Weights of a small GPT-style language model, trained from scratch on English Wikipedia: 8 heads of 32 (2 for keys and values).
MLP neurons of a small language model. Each row is named by its layer, matrix (gate and up: input weights; down: output weights) and neuron, and shows model dimensions 96-191. Each number is 50 + 15 x the weight over its row's rms, rounded and kept within 0 to 99. A neuron's up and down rows have the sign that makes its largest values positive.
Before each neuron's rows, "fires after" lists the tokens most often just before its 100 highest values on Wikipedia text that the model never trained on.

fires after: " p", " Gr", " h", " s", " S", " c"
L3.gate868:74 64 45 22 27 33 51 39 40 46 60 78 66 48 54 55 55 44 34 62 40 54 40 75 29 74 68 47 67 74 53 43 39 58 71 57 42 26 36 61 35 40 47 53 58 63 57 51 60 67 65 59 46 44 36 41 45 33 61 49 87 44 60 48 70 32 54 33 42 64 27 64 49 39 82 69 43 01 45 50 30 33 50 32 42 49 56 25 39 51 75 50 55 76 59 46
L3.up868:56 47 48 36 65 72 30 67 49 52 57 41 49 54 61 82 44 45 60 51 24 61 48 80 63 52 60 40 81 48 26 54 34 55 34 61 46 21 62 51 07 46 38 57 27 55 38 47 76 42 51 28 55 46 44 40 44 70 43 72 74 63 80 38 65 52 78 23 32 38 51 44 42 52 44 63 56 38 33 46 59 51 49 28 50 48 46 45 40 47 60 49 58 67 37 55
L3.down868:53 33 63 38 42 62 56 37 45 51 55 48 39 69 26 33 46 52 34 41 49 52 43 48 44 25 44 76 37 58 51 40 49 50 60 77 45 61 52 55 50 29 50 19 62 56 41 45 70 56 37 51 22 59 32 27 68 51 56 50 40 55 64 90 42 76 37 63 38 32 54 46 60 48 56 77 56 65 58 52 71 39 39 13 46 77 54 45 46 55 54 57 61 47 06 65

fires after: " B", "B", "b", " b", "nd"
L2.gate101:17 53 46 53 32 65 32 38 49 99 37 34 60 36 52 71 58 55 54 62 27 35 55 59 48 48 53 29 55 50 66 72 33 53 31 55 45 55 66 45 53 64 42 71 34 60 62 66 50 57 42 46 67 52 62 79 55 37 72 61 60 61 31 59 61 64 58 54 50 27 64 30 64 53 87 63 60 78 69 59 54 29 28 64 47 67 54 36 41 53 87 59 58 36 48 58
L2.up101:48 38 21 42 68 89 51 50 51 23 61 61 49 72 53 32 42 82 70 56 23 48 40 23 54 51 72 51 63 46 43 47 54 38 41 32 71 32 41 52 49 70 54 51 66 40 64 52 37 58 42 45 51 50 61 29 30 61 51 39 58 49 48 78 55 33 35 50 62 42 42 38 46 62 29 57 45 46 41 70 51 77 33 49 74 73 79 43 67 34 21 55 39 52 51 78
L2.down101:24 70 74 57 57 48 36 65 38 62 58 49 40 65 61 62 30 69 52 46 46 44 66 77 25 18 39 53 42 34 44 73 69 43 46 33 57 52 66 59 24 57 58 36 41 58 47 54 35 66 41 44 53 24 48 50 32 54 42 68 45 59 26 53 54 69 20 34 43 32 63 70 45 13 14 64 31 39 60 38 40 55 49 26 34 85 51 74 63 34 55 35 62 60 72 21

fires after: " S", "S", " s"
L2.gate806:55 83 43 40 35 68 57 49 26 44 30 71 40 47 48 47 88 36 47 65 65 49 54 49 37 89 49 46 62 41 45 27 56 35 31 37 40 59 81 28 61 44 38 54 52 83 40 40 53 52 47 64 53 46 34 71 86 56 44 52 31 63 29 49 44 26 66 54 49 39 44 71 21 68 55 40 67 66 53 44 63 60 46 55 68 44 42 70 19 47 73 61 67 49 59 45
L2.up806:53 46 40 53 58 22 58 49 46 29 67 38 33 53 24 60 68 38 44 46 33 40 42 62 59 57 74 37 36 50 61 49 30 33 62 47 71 27 80 56 29 49 48 62 62 46 41 53 58 47 59 37 37 51 48 69 38 35 72 56 48 71 63 56 51 68 51 61 51 42 33 31 55 50 48 32 44 70 24 54 79 88 71 76 37 79 41 38 39 72 96 28 65 26 50 30
L2.down806:57 72 56 30 63 21 56 80 43 27 37 37 38 18 86 53 74 21 58 50 54 20 48 50 37 38 68 39 32 49 43 26 45 58 83 44 52 43 62 35 50 70 51 60 67 49 66 58 41 30 72 66 33 56 78 33 64 58 63 50 63 55 57 61 66 67 52 47 42 44 28 50 22 69 32 58 67 43 40 39 52 47 81 59 35 35 62 49 53 56 58 44 47 30 44 69

fires after: " F", "F", " M", " f", "M", " L"
L3.gate328:74 66 45 46 53 45 42 50 47 36 30 39 46 65 38 65 87 57 33 44 51 41 76 69 42 73 43 55 50 32 59 60 52 31 50 94 54 49 50 12 58 55 52 58 47 58 36 58 56 73 61 47 22 46 37 80 25 42 44 45 61 40 49 65 29 67 59 47 55 50 57 77 54 60 68 29 67 35 44 35 61 51 42 42 35 66 37 55 77 55 46 35 32 41 57 51
L3.up328:61 39 69 32 27 68 59 51 55 46 53 56 34 20 44 52 41 46 52 46 54 49 49 50 43 36 57 63 71 37 48 33 54 50 63 62 59 41 51 45 36 52 42 18 57 57 67 36 52 72 45 40 43 32 47 41 51 62 69 19 75 35 30 72 46 64 27 29 61 46 53 49 52 52 24 48 46 51 50 27 88 58 48 64 40 36 56 66 40 41 46 70 60 45 65 48
L3.down328:37 53 43 21 42 37 44 71 76 45 57 31 42 30 58 45 30 39 47 51 59 43 62 61 80 17 58 38 36 56 32 42 30 29 60 24 53 68 37 46 52 43 66 55 42 53 17 52 25 67 31 67 63 44 35 33 53 57 54 42 31 52 33 48 39 76 44 55 31 74 61 13 52 70 61 72 48 69 56 26 61 42 41 63 60 55 31 69 62 47 53 57 61 57 73 47

fires after: " s", " re", " perform", " appear", " S"
L2.gate647:46 36 41 73 56 35 77 25 34 46 50 26 55 46 26 60 52 41 18 59 47 45 53 47 65 82 59 65 53 57 67 39 30 65 58 46 73 84 69 22 76 50 28 55 68 43 55 53 57 54 31 45 49 61 25 40 63 52 45 61 51 58 32 69 40 68 39 36 58 53 66 89 46 28 45 46 63 32 49 51 32 87 38 46 41 45 59 45 41 68 81 81 73 37 69 39
L2.up647:68 70 36 62 49 46 77 40 37 53 58 48 75 61 70 65 68 41 42 58 36 22 35 62 51 45 40 57 30 48 33 41 48 51 62 55 54 70 49 78 62 60 48 72 23 39 64 22 55 63 34 20 63 47 49 30 32 62 69 36 85 76 39 53 45 49 39 48 67 43 59 49 41 24 46 55 23 46 55 71 46 53 66 31 61 50 50 39 36 30 68 33 48 40 59 51
L2.down647:47 54 47 26 36 58 54 54 44 60 38 30 45 40 56 48 47 41 82 75 51 41 66 33 55 51 41 41 44 68 65 26 55 47 62 22 61 66 53 42 50 66 67 49 60 45 62 41 41 67 59 35 60 64 50 15 73 43 48 51 72 46 41 90 58 70 56 58 75 72 75 26 82 79 66 70 41 53 36 66 62 52 47 62 58 58 39 39 33 38 53 56 56 59 51 70

fires after: " B", " R", " Pr", "ad", " Tr", " re"
L2.gate700:71 41 61 70 41 61 64 46 45 82 57 57 58 28 37 73 23 53 53 59 30 40 84 58 54 38 29 27 62 69 40 50 54 74 56 54 56 62 49 21 41 32 72 73 55 43 56 54 48 39 21 76 48 46 54 25 57 43 59 60 54 45 63 30 63 37 25 26 63 57 39 30 31 61 39 54 42 48 63 30 54 52 58 52 49 44 80 56 49 52 25 40 56 67 41 63
L2.up700:41 63 66 49 52 26 55 31 43 55 42 57 53 13 58 47 48 63 26 42 56 81 60 66 43 50 56 19 46 79 36 53 59 65 48 33 46 73 45 54 50 38 43 63 58 50 70 44 29 53 57 56 73 56 65 48 48 43 66 79 43 50 53 42 37 43 37 42 52 42 33 44 53 56 50 36 35 53 35 99 59 61 50 51 40 13 36 28 73 48 65 29 55 63 34 54
L2.down700:31 48 45 25 58 46 83 68 77 59 50 49 55 48 50 78 42 74 33 45 42 54 59 53 46 49 62 80 38 41 71 86 29 43 60 40 51 72 37 50 35 24 38 30 53 55 22 74 65 62 67 53 55 37 84 34 46 53 59 31 44 33 51 75 24 57 39 47 52 55 66 78 51 25 52 50 43 77 61 63 20 74 72 30 47 75 54 55 56 50 39 47 41 48 46 56

fires after: " D", " E", " V", " F", " Mar"
L2.gate645:44 47 69 77 55 53 19 30 32 39 63 65 56 67 62 43 47 46 41 26 58 34 42 58 28 67 46 33 71 52 54 43 58 54 89 50 56 42 43 52 50 62 56 39 30 59 34 39 52 54 41 62 44 59 39 34 29 28 70 51 53 33 67 46 73 51 28 79 52 25 24 25 77 66 51 69 60 27 28 34 47 65 55 38 26 74 51 59 59 52 41 57 46 64 52 31
L2.up645:36 11 64 86 71 58 54 52 49 64 51 74 61 49 42 45 48 56 68 34 80 58 58 46 55 44 46 39 55 44 72 27 49 57 41 53 52 44 62 47 52 56 76 57 27 72 52 24 60 66 42 35 52 33 20 41 54 56 56 28 39 79 63 52 40 34 36 66 51 44 54 65 49 44 47 49 14 33 91 41 51 47 68 51 57 56 56 63 76 69 25 57 70 56 69 66
L2.down645:57 31 31 32 54 39 44 44 32 53 37 67 44 71 55 17 46 54 40 46 36 44 67 67 58 64 22 37 46 33 53 43 41 46 36 62 47 19 66 51 39 63 33 51 35 67 36 36 70 50 52 59 65 54 46 61 52 51 19 42 27 35 71 64 53 49 46 57 18 31 39 60 47 81 52 36 47 43 32 34 54 59 51 52 51 32 62 38 61 67 65 37 55 50 69 53

fires after: " W", "W", " P", "-p", " Win", " M"
L2.gate623:41 41 38 70 30 49 27 53 71 55 40 42 59 62 63 61 73 52 54 41 70 55 51 57 85 50 58 33 76 63 40 37 23 59 67 63 49 58 62 23 60 36 56 49 48 28 57 29 49 69 40 32 63 55 58 29 36 50 26 31 54 33 27 56 69 44 40 45 52 51 51 53 47 50 33 88 58 41 70 44 57 40 40 65 57 63 12 63 42 44 59 68 48 45 39 86
L2.up623:67 37 67 54 36 65 78 36 44 30 40 33 76 55 36 68 37 81 31 55 66 46 24 88 66 41 75 43 36 50 28 46 40 40 58 55 60 67 72 38 53 55 36 42 64 54 39 54 17 50 59 40 62 44 48 60 37 56 55 70 48 63 61 32 25 36 43 33 56 33 40 53 61 72 56 52 68 48 57 26 55 43 44 27 79 82 41 43 43 22 45 31 50 46 39 47
L2.down623:44 76 42 48 74 29 60 68 20 71 61 55 27 58 31 41 45 49 66 80 50 60 63 52 63 66 25 50 37 39 59 35 45 14 45 40 42 50 48 48 35 58 48 43 54 40 20 51 63 35 45 83 11 44 47 60 34 48 33 65 38 35 86 56 81 79 64 51 54 66 59 54 56 62 44 43 43 62 41 69 62 43 23 46 82 50 13 44 37 46 41 58 40 60 67 32

fires after: " V", " v", " S", " R", "az", " F"
L2.gate225:41 65 52 76 63 38 28 56 40 70 28 57 37 57 51 39 41 53 23 60 42 55 49 75 40 66 54 38 60 53 35 35 39 36 35 71 53 73 68 73 65 61 39 53 38 24 11 44 46 70 55 77 19 22 33 37 71 43 41 25 48 40 56 47 52 59 52 33 17 50 55 33 46 39 48 53 46 50 52 56 64 68 41 43 58 54 79 34 44 40 59 32 63 74 54 32
L2.up225:57 47 50 44 42 32 50 56 40 66 40 53 53 42 40 62 24 51 75 50 49 44 45 41 50 48 53 37 51 17 35 34 70 31 38 45 60 41 78 49 74 56 57 44 40 58 55 52 84 58 61 72 51 38 41 77 69 45 38 55 47 38 66 51 39 34 60 78 77 65 71 70 31 50 60 31 77 58 48 25 50 62 48 59 66 51 36 37 82 53 50 42 60 30 29 82
L2.down225:46 46 47 47 30 84 46 71 44 44 72 49 57 52 41 46 79 70 20 58 84 42 53 38 47 38 40 30 52 56 30 53 60 52 50 29 51 58 48 65 67 43 30 57 53 70 58 61 60 47 25 73 65 29 55 71 34 31 50 46 50 34 34 70 40 52 59 50 47 77 48 74 63 63 37 25 57 36 37 55 69 68 66 61 41 46 41 53 59 52 51 37 67 37 19 50

fires after: " M", " m", "M", "on", " Gl"
L3.gate118:38 36 44 60 30 40 51 51 70 55 50 47 69 59 52 57 73 50 28 48 52 78 17 45 35 63 57 59 86 51 26 45 40 28 74 58 61 32 44 42 30 46 41 83 48 41 67 49 32 78 38 49 57 28 86 50 47 40 28 31 71 49 52 61 64 49 46 30 64 13 30 36 56 46 46 60 50 57 67 36 49 34 52 66 34 36 63 64 25 44 80 42 45 57 55 07
L3.up118:65 58 35 51 56 67 23 59 45 90 61 83 76 64 56 42 37 56 54 46 38 51 68 40 55 58 35 41 38 43 66 39 46 29 54 69 39 74 49 27 55 74 40 55 57 41 46 57 07 51 50 58 41 46 37 48 56 27 52 40 85 51 49 50 41 33 30 55 62 52 35 23 47 53 81 62 62 20 47 52 54 64 56 67 59 80 69 50 60 51 50 40 28 62 78 51
L3.down118:63 68 43 79 32 58 32 14 59 49 49 74 65 70 50 43 52 46 57 44 42 60 40 25 39 46 40 41 50 74 37 40 44 62 66 42 36 63 97 54 40 51 48 65 40 54 53 45 44 61 53 60 72 39 48 49 64 37 39 50 52 33 39 59 67 18 81 49 71 43 41 61 39 66 28 47 57 62 64 39 52 36 79 45 57 46 63 49 48 33 70 54 52 40 60 47

fires after: " the", " The", "The", " His", "'s", " b"
L6.gate600:66 41 44 56 21 38 45 31 50 31 44 50 37 53 34 25 34 68 57 58 43 64 26 29 46 64 45 52 49 58 51 74 60 51 27 62 64 56 56 30 33 56 34 66 69 30 73 50 63 35 41 63 51 50 85 55 32 46 83 48 33 63 63 58 47 48 51 41 45 36 58 50 54 39 34 35 62 30 63 58 55 12 50 39 27 50 19 33 46 41 03 49 44 36 63 42
L6.up600:48 35 47 61 50 61 30 78 72 55 48 52 48 57 48 65 62 48 40 33 19 31 64 54 48 58 47 59 39 39 36 49 65 44 44 52 22 40 46 30 54 43 36 57 41 63 63 41 45 38 65 25 52 67 80 61 49 43 62 38 51 81 56 41 09 33 40 59 56 64 90 42 58 68 45 38 80 32 41 40 53 48 64 82 62 04 49 32 43 57 35 47 35 61 86 51
L6.down600:37 40 70 43 39 37 15 52 76 29 72 53 53 80 44 70 63 60 11 63 62 59 69 43 36 07 64 53 47 47 48 60 20 76 20 50 64 52 47 28 23 41 47 67 50 26 36 51 50 49 50 59 69 39 72 64 51 73 63 58 42 45 65 47 69 67 50 36 22 43 56 54 25 50 70 59 57 47 59 64 63 53 65 26 32 37 67 72 76 43 59 58 48 68 33 45

fires after: "°N", " N", "N", " B", "at", " Pr"
L3.gate976:53 77 44 58 61 56 62 05 54 58 50 51 45 32 45 45 38 48 46 31 43 44 28 52 49 53 31 60 58 63 34 44 42 83 57 56 57 46 59 20 36 42 58 50 72 64 61 66 57 40 38 34 30 60 17 74 29 72 73 44 62 57 49 40 54 46 56 45 51 26 27 45 50 45 59 49 37 35 53 33 72 61 27 30 95 43 34 43 54 31 41 53 48 74 61 65
L3.up976:20 72 47 59 30 67 68 31 24 41 45 38 75 45 39 71 46 54 53 50 55 55 67 71 58 80 63 34 59 41 17 47 53 59 49 45 34 64 52 18 59 48 45 46 60 33 29 72 43 34 35 58 40 09 70 64 60 56 71 77 57 36 03 39 49 51 20 13 64 28 58 40 58 60 45 43 65 65 40 41 58 54 25 47 41 48 68 58 45 49 60 74 60 65 31 55
L3.down976:36 45 47 50 20 51 46 51 50 45 67 40 53 18 39 59 51 27 52 45 45 54 60 78 59 81 45 44 34 50 38 36 48 46 44 58 49 61 88 56 24 54 38 46 84 45 66 55 55 43 34 66 40 67 16 57 38 45 57 66 51 91 39 69 30 42 30 35 40 48 65 69 45 33 67 79 55 34 33 41 52 50 34 18 73 58 50 60 48 32 40 59 65 58 53 31

fires after: " V", " B", " R", " b", "R"
L3.gate487:45 27 56 57 34 52 36 35 42 46 19 71 48 44 24 45 56 49 67 69 32 39 47 86 63 32 44 60 57 48 63 46 52 44 30 58 66 43 78 38 48 38 57 46 55 54 56 38 51 50 53 59 58 63 56 86 51 44 72 61 37 48 63 36 35 33 45 55 59 39 31 40 17 34 69 60 43 50 33 74 64 27 69 60 43 54 67 50 27 26 50 52 64 62 57 47
L3.up487:52 21 41 58 49 29 35 46 58 50 51 63 48 70 46 39 67 47 40 54 62 49 35 62 62 62 66 34 73 54 39 63 34 21 62 38 63 36 45 34 51 53 44 44 70 64 39 51 59 60 22 66 31 50 48 43 51 34 70 51 81 66 36 57 76 59 52 60 59 54 47 66 50 58 59 54 23 41 54 64 55 41 57 89 62 52 36 42 45 48 49 44 59 40 57 44
L3.down487:41 53 42 59 23 51 45 49 33 74 56 40 44 36 20 51 30 42 72 26 61 57 66 44 48 58 54 64 19 56 42 16 55 47 51 60 53 25 48 51 54 43 26 60 38 22 52 51 59 51 83 54 27 64 45 69 55 37 30 35 36 20 43 38 53 35 79 95 25 65 32 35 29 53 43 40 44 64 24 33 45 46 57 28 35 33 40 48 60 48 39 53 36 76 71 28

fires after: "===", " (", "==", "'", ".", " \""
L3.gate164:59 65 67 45 60 50 44 53 57 38 35 43 21 61 63 35 71 19 35 33 66 65 42 31 35 49 37 58 33 40 64 48 45 41 71 71 53 39 50 65 42 53 58 28 57 51 69 22 77 60 62 47 51 37 68 36 50 66 25 31 30 72 48 72 83 56 41 47 51 93 47 58 23 33 14 69 56 56 32 38 52 64 41 54 37 84 46 24 49 37 48 45 43 44 47 66
L3.up164:69 61 75 58 52 40 63 62 44 33 44 45 62 47 34 72 57 67 70 72 40 45 47 33 34 64 58 33 21 34 57 36 69 37 51 70 62 40 34 30 43 46 40 64 53 50 38 30 56 60 32 66 38 42 73 47 38 44 40 49 56 50 44 47 40 70 53 36 65 43 46 42 65 18 39 58 44 43 48 43 32 73 51 44 37 62 68 44 49 64 40 31 64 47 66 67
L3.down164:53 51 62 52 66 41 41 21 38 34 51 50 72 31 44 67 61 52 20 46 64 61 35 28 38 34 32 64 31 46 64 68 30 52 43 71 42 86 51 64 62 54 66 65 46 46 49 56 42 47 66 31 22 59 50 26 44 39 36 36 64 53 58 38 75 69 45 61 48 45 42 36 47 45 53 53 31 48 44 20 71 42 06 77 27 34 38 49 52 61 29 72 51 70 78 78

fires after: " s", " S", " un", "P", "S", " p"
L2.gate496:54 44 35 50 59 42 76 54 67 55 49 57 41 31 41 63 44 48 31 60 51 74 32 68 33 43 68 65 46 30 51 66 15 71 75 44 48 81 44 30 62 62 52 72 43 67 51 70 66 48 59 50 70 56 32 50 52 35 69 60 60 38 59 51 51 41 33 74 36 42 51 26 58 50 50 44 39 44 20 32 67 18 54 58 43 53 48 22 36 30 45 48 22 55 59 74
L2.up496:55 68 37 52 70 49 74 32 47 24 52 53 56 62 80 51 37 62 49 44 32 22 50 49 72 44 53 54 11 63 39 28 49 40 50 41 78 39 31 42 39 25 65 65 42 48 47 66 61 65 65 49 51 40 53 33 55 71 36 36 68 74 84 75 45 52 72 54 40 53 59 40 55 38 58 42 54 79 50 58 64 74 38 56 61 47 43 37 21 46 38 57 77 75 50 44
L2.down496:54 58 77 51 52 39 39 58 66 71 56 35 59 41 42 52 43 48 55 25 34 56 66 40 30 49 62 34 55 62 16 51 47 39 47 44 66 45 35 78 53 39 33 31 47 64 55 38 25 47 52 58 47 45 50 53 53 47 26 39 58 39 46 23 62 56 53 49 37 67 31 38 30 71 79 61 42 53 48 30 31 47 81 59 34 54 60 59 67 46 57 74 73 44 21 60

fires after: " d", " b", " D", "d", " B", "D"
L3.gate16:40 49 48 56 65 51 38 46 59 21 58 71 55 50 48 52 21 64 19 85 36 55 21 47 49 48 80 47 42 60 43 39 19 53 30 69 44 55 64 37 36 68 51 38 39 34 50 71 44 57 73 29 53 49 52 67 48 62 81 27 47 46 40 51 38 48 44 72 55 58 77 35 25 61 17 73 65 08 31 30 48 59 42 50 27 54 75 42 54 78 72 62 44 58 80 78
L3.up16:64 45 60 52 39 58 48 66 41 27 49 36 35 49 51 36 40 63 22 73 60 35 84 49 49 30 50 45 29 53 53 27 42 34 14 78 44 60 51 31 58 61 77 76 51 46 48 33 40 52 69 66 60 50 59 46 41 61 80 18 67 55 35 59 07 52 31 64 47 65 46 21 38 47 70 44 47 56 57 70 37 43 66 54 30 62 66 39 54 18 53 53 42 71 83 74
L3.down16:67 52 61 72 64 52 56 58 64 58 48 52 42 53 78 58 54 49 58 54 94 34 58 73 65 34 69 56 34 55 62 55 48 54 50 37 60 44 61 55 69 39 39 48 64 50 43 54 30 40 78 48 32 37 32 58 60 52 39 54 46 62 65 59 29 84 39 41 29 54 49 73 59 74 56 74 24 53 40 29 45 31 52 40 40 49 44 74 42 61 57 52 56 28 45 64

fires after: " the", " The", "The", " f", "U"
L2.gate238:48 39 53 60 70 54 59 63 59 33 38 58 37 28 55 34 60 48 57 55 33 47 71 55 49 59 47 50 55 51 14 89 49 48 47 49 53 23 42 30 27 80 40 50 52 52 55 42 43 44 60 42 71 49 58 61 56 69 35 29 47 62 58 37 65 33 54 72 62 21 80 64 52 35 51 63 50 48 66 19 65 58 50 63 35 73 48 39 38 42 20 59 58 43 42 54
L2.up238:32 40 50 42 59 63 45 39 57 43 52 63 45 61 42 42 50 28 69 39 29 44 49 76 42 56 44 39 04 50 66 78 45 61 30 47 23 24 40 61 59 50 52 56 48 47 37 61 68 37 46 50 64 54 60 47 60 58 62 44 64 77 27 60 46 28 27 38 65 53 61 49 73 48 33 52 37 39 44 46 45 33 60 62 46 53 74 51 47 64 63 33 48 39 17 49
L2.down238:61 40 69 43 34 74 22 62 50 31 66 45 38 78 67 60 46 60 50 50 57 64 76 41 58 58 51 36 54 48 51 40 46 57 59 39 47 28 57 43 31 49 53 38 50 63 55 52 78 46 79 53 86 34 29 66 54 40 51 44 67 66 66 43 39 48 46 51 27 41 60 29 51 56 66 48 22 33 65 31 59 46 58 51 12 26 75 51 52 77 65 88 73 33 81 49

fires after: " f", " us", " d", " I", " F"
L2.gate19:42 43 56 48 88 55 69 44 47 38 69 46 15 63 60 62 69 57 45 79 71 27 47 24 55 55 27 42 58 57 56 30 29 60 56 55 43 41 59 69 79 30 94 68 41 34 40 49 50 55 69 32 16 65 47 44 43 53 29 29 27 48 31 46 65 47 44 39 27 49 38 57 48 33 79 16 44 34 52 37 85 69 41 61 58 59 76 49 71 73 44 56 61 58 44 40
L2.up19:40 32 56 47 39 32 71 77 69 73 50 65 44 21 24 54 42 41 49 55 78 53 76 52 37 50 44 37 77 53 61 66 34 46 65 68 36 36 36 53 25 74 36 62 50 42 60 37 79 47 33 51 48 41 52 40 63 46 27 54 47 63 19 31 67 64 75 40 47 24 30 63 71 38 58 64 73 67 34 28 55 72 43 60 54 49 50 60 60 67 46 55 39 26 31 32
L2.down19:57 41 52 50 53 27 51 68 53 46 25 51 35 63 47 80 62 64 60 74 47 36 33 33 82 50 43 26 24 41 45 67 36 71 46 33 75 58 67 51 53 34 39 74 30 43 46 60 40 78 69 50 53 42 22 70 45 63 64 61 88 20 27 70 55 55 38 48 32 42 37 67 59 77 79 59 77 55 48 60 71 38 33 32 53 48 48 67 55 33 50 53 64 61 28 71

fires after: " V", " v", "V", " p", " Mo"
L6.gate43:47 52 46 75 37 61 59 50 53 36 57 53 40 88 57 72 68 90 32 43 42 63 52 61 46 45 56 71 60 75 63 18 44 72 44 41 66 55 59 42 36 63 22 52 55 36 29 53 44 50 35 48 16 91 58 81 70 53 38 44 52 70 58 36 61 49 47 28 50 24 32 52 38 50 62 56 37 64 34 35 70 46 44 57 47 46 64 50 42 66 81 50 87 45 56 44
L6.up43:74 32 52 56 29 67 39 92 30 30 29 73 71 33 71 68 42 46 45 49 63 44 54 42 63 71 65 20 74 79 47 51 47 52 64 53 72 59 63 23 49 40 60 41 42 63 43 56 57 59 43 36 39 63 26 83 59 50 40 46 72 70 73 44 40 26 59 37 73 57 37 82 50 30 74 27 54 33 65 48 56 42 19 64 55 40 53 36 79 40 67 56 21 58 48 62
L6.down43:70 36 57 33 44 42 56 58 47 59 58 58 55 57 48 47 90 72 51 70 52 57 48 50 59 63 47 54 65 69 30 48 66 67 61 31 40 53 34 44 66 48 51 62 39 33 42 26 62 96 70 54 50 61 29 52 64 76 69 60 56 45 40 62 46 49 61 77 34 34 29 41 25 43 65 53 46 39 15 63 29 53 43 51 54 46 40 59 62 63 24 31 50 67 36 39

fires after: " s", " S", " bec", " com", " p"
L3.gate987:64 57 58 47 83 53 41 69 45 51 39 47 33 65 42 48 56 81 40 46 18 41 46 90 56 81 19 73 38 52 64 46 81 73 70 56 73 36 56 49 47 42 69 59 45 35 59 50 41 63 62 35 17 45 19 59 64 51 48 42 54 57 58 55 49 37 66 58 50 59 53 40 66 27 46 48 58 12 37 69 24 59 51 46 69 71 72 38 52 27 62 45 51 30 40 46
L3.up987:64 51 44 26 49 38 62 15 43 43 54 40 73 42 33 39 63 48 55 52 77 57 35 17 66 57 51 59 24 53 59 75 58 44 55 60 48 46 30 44 48 76 32 72 56 45 74 17 52 55 73 20 42 25 14 43 69 58 45 58 62 64 68 36 31 44 43 63 43 69 67 52 45 40 63 35 57 69 37 47 27 89 53 33 42 55 38 41 41 31 38 70 66 46 61 33
L3.down987:53 59 61 51 39 39 70 26 59 49 63 51 49 73 55 15 38 60 55 55 52 70 44 57 52 72 37 48 58 60 64 21 53 61 46 33 63 34 39 82 56 51 30 29 46 40 78 39 76 53 27 57 39 49 43 37 22 46 62 63 55 40 47 29 59 66 59 78 11 58 68 49 48 28 43 64 05 67 57 45 67 55 62 45 29 62 44 52 39 51 78 54 59 44 26 41

fires after: " l", " L", " d", " B", " Mar", " J"
L2.gate121:75 43 59 40 47 62 27 29 40 69 59 85 60 41 32 27 53 34 59 39 44 59 48 46 60 56 55 61 30 71 51 49 59 45 58 62 11 52 53 46 52 59 65 75 55 29 33 38 40 29 48 44 63 32 35 14 28 47 84 33 53 38 71 47 49 59 31 75 45 19 45 26 66 57 68 29 56 17 34 53 63 44 29 46 26 38 39 77 64 56 65 56 49 70 69 81
L2.up121:73 55 65 43 33 16 29 49 53 21 42 60 54 66 56 36 32 70 28 70 54 49 18 52 52 47 33 40 60 55 64 65 75 51 45 47 42 70 74 14 17 44 33 59 78 68 48 50 61 47 33 47 47 52 44 42 74 55 65 34 49 59 55 74 31 55 44 48 41 41 56 17 43 25 52 59 35 33 59 46 44 37 54 42 77 46 60 28 56 45 43 62 41 37 11 64
L2.down121:80 36 65 28 71 42 53 38 65 49 31 33 60 47 73 50 50 61 60 62 63 73 54 58 71 53 71 34 61 53 84 20 29 23 14 25 43 52 54 50 71 43 42 56 72 46 55 55 44 72 49 19 63 40 38 67 53 32 78 31 36 37 53 71 34 18 53 70 49 52 60 38 56 30 55 61 49 42 42 26 34 40 25 63 29 44 44 43 51 58 59 63 52 41 41 83

fires after: " M", " P", " B", " D", ":", " Mo"
L2.gate27:43 43 70 53 19 44 55 35 58 71 15 46 40 36 17 61 42 46 63 53 65 50 35 64 30 74 62 36 61 56 47 50 54 91 44 57 48 47 54 46 43 51 79 32 30 32 23 49 57 34 69 60 44 49 44 61 56 74 65 58 74 44 56 77 35 41 39 47 67 64 54 56 36 52 42 69 77 42 72 54 40 77 47 40 73 60 25 32 54 57 45 54 29 43 51 68
L2.up27:47 31 34 67 39 34 59 30 57 65 36 46 41 44 16 55 59 54 84 50 45 70 44 73 57 53 60 51 16 44 48 38 41 68 22 57 12 45 35 31 64 62 40 62 16 38 36 61 31 66 80 38 47 26 64 55 24 38 35 93 46 48 58 38 29 46 43 62 42 31 38 44 47 51 46 78 61 48 53 23 38 65 52 60 75 35 60 57 51 63 40 73 55 25 52 75
L2.down27:30 42 53 29 27 70 56 31 57 31 69 45 30 35 49 37 34 50 63 29 66 37 27 52 41 37 52 45 35 62 46 70 54 69 50 46 55 18 85 91 50 62 52 62 53 43 35 39 35 41 74 57 13 78 51 32 41 63 39 49 55 50 62 55 60 51 59 26 63 55 40 47 64 33 48 59 79 43 59 13 40 61 45 30 74 26 75 79 68 43 62 58 39 53 43 54